From a checkpoint of a small transformer trained on Wikipedia.
Size: 8 layers, width 160, 5 heads of 32, MLP 640 ReLU, vocabulary 720.
Architecture: LayerNorm before each block, learned positions, biases, tied embeddings.
Training: a variant of Adam for these matrices, 12037 steps.
MLP neurons of a small language model. Each row is named by its layer, matrix (down: output weights) and neuron, and shows model dimensions 32-95. Each number is 128 + 24 x the weight over its row's rms, rounded and kept within 0 to 255.
A block is one neuron, or neurons of one layer that tend to fire together. After each block is what it responds to, as a language model described it from the Wikipedia text at the highest values.

L4.down27 [102 163 152 120 127 123 103 125 101 131 141 104 106 128 108 159 127 142 114 120  85 152 129 124 141 138 164 110  98 133 108  91 129 140  95 114  99  89  86 139 125 189  89 131  81 116 103 186  99 162 113 127 154 128 129 169 186 140 127 149 117 148 111 119]
L4.down177 [104 131  99 104 139 132 131 115 133 105 181 118 104 163 146 117 137 130 114 131 160 125 149 136 136 125 151 192 135 145 119 146 121 195 131  92 162 130 153  94 102 140 111 166 139 141 154 148 132 120 117 147  97 113 109 131 119 155 144 121  72 123  74 100]
L4.down200 [ 67 152 158 136 134 111  96 170 126 138 128 158 136 128 138 149  55 155 139 138 130 141 124 154 137 112 129 166 112 166  68 126 129 166 144  79 111 122 169 100 111 137  91 105 144 154 114 119 132  97 154  99  97 141 101 102 160  82 115 173 129 156 134 114]
L4.down235 [153 146  94 115 114 147 125 118 104 102 127 123  94 111 140 131 160 116  83 168 144  92 111 114 115 120 140  81 122 139 116 130  91 145 119 144  88 165  98 150 112 158 124 116 151 102 169 160 132 192 110 159 138 116 144 111 132 165 148 136 135 134 150 158]
L4.down299 [ 81 128  82 123 120 122 141 150 128  82 140 137 123 123 137 151 131 152 134 141 144 147 150 114 135 141 174  87 137 150 142 154 130 167 155 107 113 124 116 110  77 148 148  88 161 128 126 141 118 123 141 135 114 142 122 143 114 109  97 151 185 145 127 109]
L4.down395 [137 184 122 115 110 144 132 165 129 115 138 117 116 137 119 133 104 122  94 128 146 190  71 136 173 153 118 139 116 123 108 145 142  96 114 102 137 154 123 122 131 104 177 105 152 128 148 132  79 147 153 155 145 119 100 101 112  97 121 108  95 144 110 106]
L4.down460 [144 146  89 125 107 147 122 125  85 112 135 112 139 136 119 128  76 139 116 137  96  98 135 143 153 125 177 124 167 135  96 140 154 143 134 139 119 134 114 114 119 104 170 127 150  94 147 182 145 158  87 157 106 139 110 110 161 122 124  96 106 144 129 145]
L4.down488 [121 155 155  94 106 133  72 119 138 117 158 150 138 103 147 132 131 110 144 139 155 168 126 169 113 133 151 107 139  90 139 166  76  97 153 120 135 144 132 130 142  83 147 129 129 134  87 137 122 164 157 151 122 127 155 129 104 194 123 127 119 156 139 109]
Description: Article-start description slot. Blank line after a "= Title =" article heading, just before the short description (Thai footballer, American author), plus "a" after "is/was" in first sentences.

L4.down8 [130 141 114 141 150 111 106 146 148 116  73 113 162 121 165 120 138 101 146 136 129  75 125 160 108 107 113 125 115 150 147 123 162 157  96 131 112 156 170  94  81 132 100 168 164 128 100 112  83 148 149 148 139  95 161 126 138 137 150 164 117 104 153 151]
L4.down28 [145 147 132  86 146 130 126 134 146 144 127 153 113 125 153 130 119  94  78 124 134  93 183 121 154 137 140 136 129  93 144 122 126 185 115 117 147 138  80 118 133 147 130 123 127 159 164 167 111 111 119 126 138 151 171 124 167 121  95 181 134 129 157 131]
L4.down55 [ 97 163 131  90 100 131 138 130 101  76 133  97 143 157 116 166 114 171 153 131 106  97 170 175 182 142 136 150 148 162 106 155 129 138 157 128 184 174  97 132 123 149 160 104 127 124 123 160 114 137 147  94 122 121 172  99  95 135 112 143 108 135 117 136]
L4.down69 [114 138 147 151  59  87 104 152 118 156 137 122 126 142 116 143 119 144 153 156 139 114 172 174 118 156 121 156 141 146 121 127 114 150 119  86 165 148 121 136  94 122 114  72 112  90  97 129 108 127 156 169  87 139 102  97 134  91 158 127 142 107 141 109]
L4.down127 [161 129 103 155 134 119 168  59 127 136 115 131 110  91 119  91 115 151 117 124 175 125 145 127 177  85 158 110 117 103 164 134 130 112  96 158 115 106 118 133 118 134 125  94 162 118 141 134 104 145 134 151 109 119 122 119 118 146  81 106 113 139 110 123]
L4.down128 [ 95 106  95  95 131 156 159 133 128 137 125 102 109 130 132 133  76  99 137 125 130  92 113 136 183 124 171 132 138 151 142 113 145 105 134 138 168 126 125 144 156 144  74  97 142 119 116 123  95 138 153 191 128 111 115 146 113 110 151 118 151 113 124 136]
L4.down350 [108 162 140  76 140  97 187 142 143 145 106 110 112 144 126 140 133 153 143 122 127 130 142 133 133 120 121 137 129 108 133  85  94 165  90  94 123  99 152 118 152 162 127 149 127 130 183 103 114 147 141 178  53 142 136 131 164 153 119 124 121 141 154 126]
L4.down424 [135 109 173 117 104 119 132 108 165 132 150 127 129 121 142 160 142 146 123 138 139 156 104 164  88 162  99 166 113 131 132  86 148  99 143 147 128  83 172 128 137 156 129 113 109 113 186 151 145 126 122 133 179 149 109 132 133 101 136 160  80 137 112  70]
Description: Year final digit. The last digit of a four-digit year split after its first three digits (201|6, 194|0, 202|1), often in "in the 2016 election"; rarely word-final pieces in headings.

L3.down473 [159 112 128 151 113 154 127 159 123 136 135 147 156 121 116 160 125  96 142 110 120  98 137 135 141 162 142 181 163 133 115  90 143 119 122 104 163 146 124 145  90 109  85 112  93 124 160 103  99 154 112 155 155  82 166 114 135 163  92 126 136  93 158  96]
Description: Final year digit. Final digit of four-digit years after "In 19…" or in date ranges and tables, such as 1945, 1965, 2015, plus numbered table-row indices.

L2.down227 [142 110 168 143 130  85 116 108 155 187 124 144 147 108  96 137 133 145 154 120 131  98 112 120 120 118 146 128 151 109 103 113 150 125 130  62 101 136 118  92 102 138 123 137 129 123 122 143 146 166 146 135 162  86 112 122 140 158 113 151 130  99 116 144]
L2.down250 [ 85 104 120 149  89 127 111 161 151 144 146 137 123  95 115 130  95 110 163 106 139 123 100 130  94 167 130 163 154 150 104 113 117 112 135 110 149 170 120 104  96 128 130 129 161 123 131 133 139 151 144 129 140 119 143 121 127 167 149 167 147 124 148 145]
L2.down295 [124 114 122  94 116 135 144 119 162  98 113 130 117 166 158 122  96 120 152 150 170 134 131 164 129 132 161 124 158 151 164  94 155 130 125 171 172 172  90  98 112 121 135 163 176  97 117 118 106 125  55 149  97 118  74 113 149 104 127 109  93 107 129 112]
L2.down459 [127 132 121 111 122 140 116 139 137 147 123 132 148 103 123 185 127 168 169 114 157 144 153 118 151 153 125 157  90 141 152 149 168 172 147 107 146 122 145 128 123 121  65 143 111 137 125 110 119 156  90 124 109 150 182 150 118 117  92  71 123  62 138 142]
L2.down488 [101  95 150 116  95 124 153 125 177 196 192 129  99 103 126 133 118 139 114 139 110 101 144  76 109 135  96 126 172 118  87 112 129 120 126 103  97 102 155 121 140 142 132 137 145 131 136 109 136 148 160 158 167 114 124 140 136 174 133 150  77 138 107 154]
L2.down516 [118 113 128 111 102 201 167 119 163 125 155 127 126  69 118 120 165 153 117 123 120 160 132 121 131 104 140 212 146 113 137 132 169 135  82  63 151 134 118  76 119 163  94 131 134 103 120 150 153 101 159 128 103 145 149 123 151 100 104 113 142 135 111 113]
L2.down518 [159 127 125  91 110 106  88 123 189 139 135 101 134  81 136 136 126  91 145 126 134  86 147  87 119 151 135 116 126 128 107 124 171 141 143 100 156 158 116 114 115 164  90 117 115 103 123 146 142 111 123 162 140 112 130 130 173 122 126 111 158 152 150 176]
L2.down618 [101  93 154 100  89 120 109 142 125 100 119 137 107 127 167 117 155 132 102 134 127 135 128 148 131 166 137 133 151 133 101 142 147 131  93 111 138 101 131 144 145  89 117 177 164 154 107 123  91 104 116  92 114 127 116 186 132 101 107 153 122 121 102 116]
Description: Noun head completion after "the". Final piece of a word or year begun right after "the", completing a noun phrase head, as in the construc|tion of, the 202|5–26 season, the work|ing class.

L3.down480 [104 122 128 126 106 120 130 142 127 121 156 189 161 148 123 140 119 135 151 115 137 116 124 185 105 119 163  99 142 164 116 110 133 135  90  95  73 120 142 126 125 148  88  87  98 132 161 106 125 148 114 118 146 125 113 157 148 114  86 194 183 153 130 127]
Description: Biography lead copula. Mostly "is"/"was" right after a person's name and birth/death-date parenthetical in article openings ("(born 1995) is an"); also heading "=" marks, "also", and job-noun endings like -ist.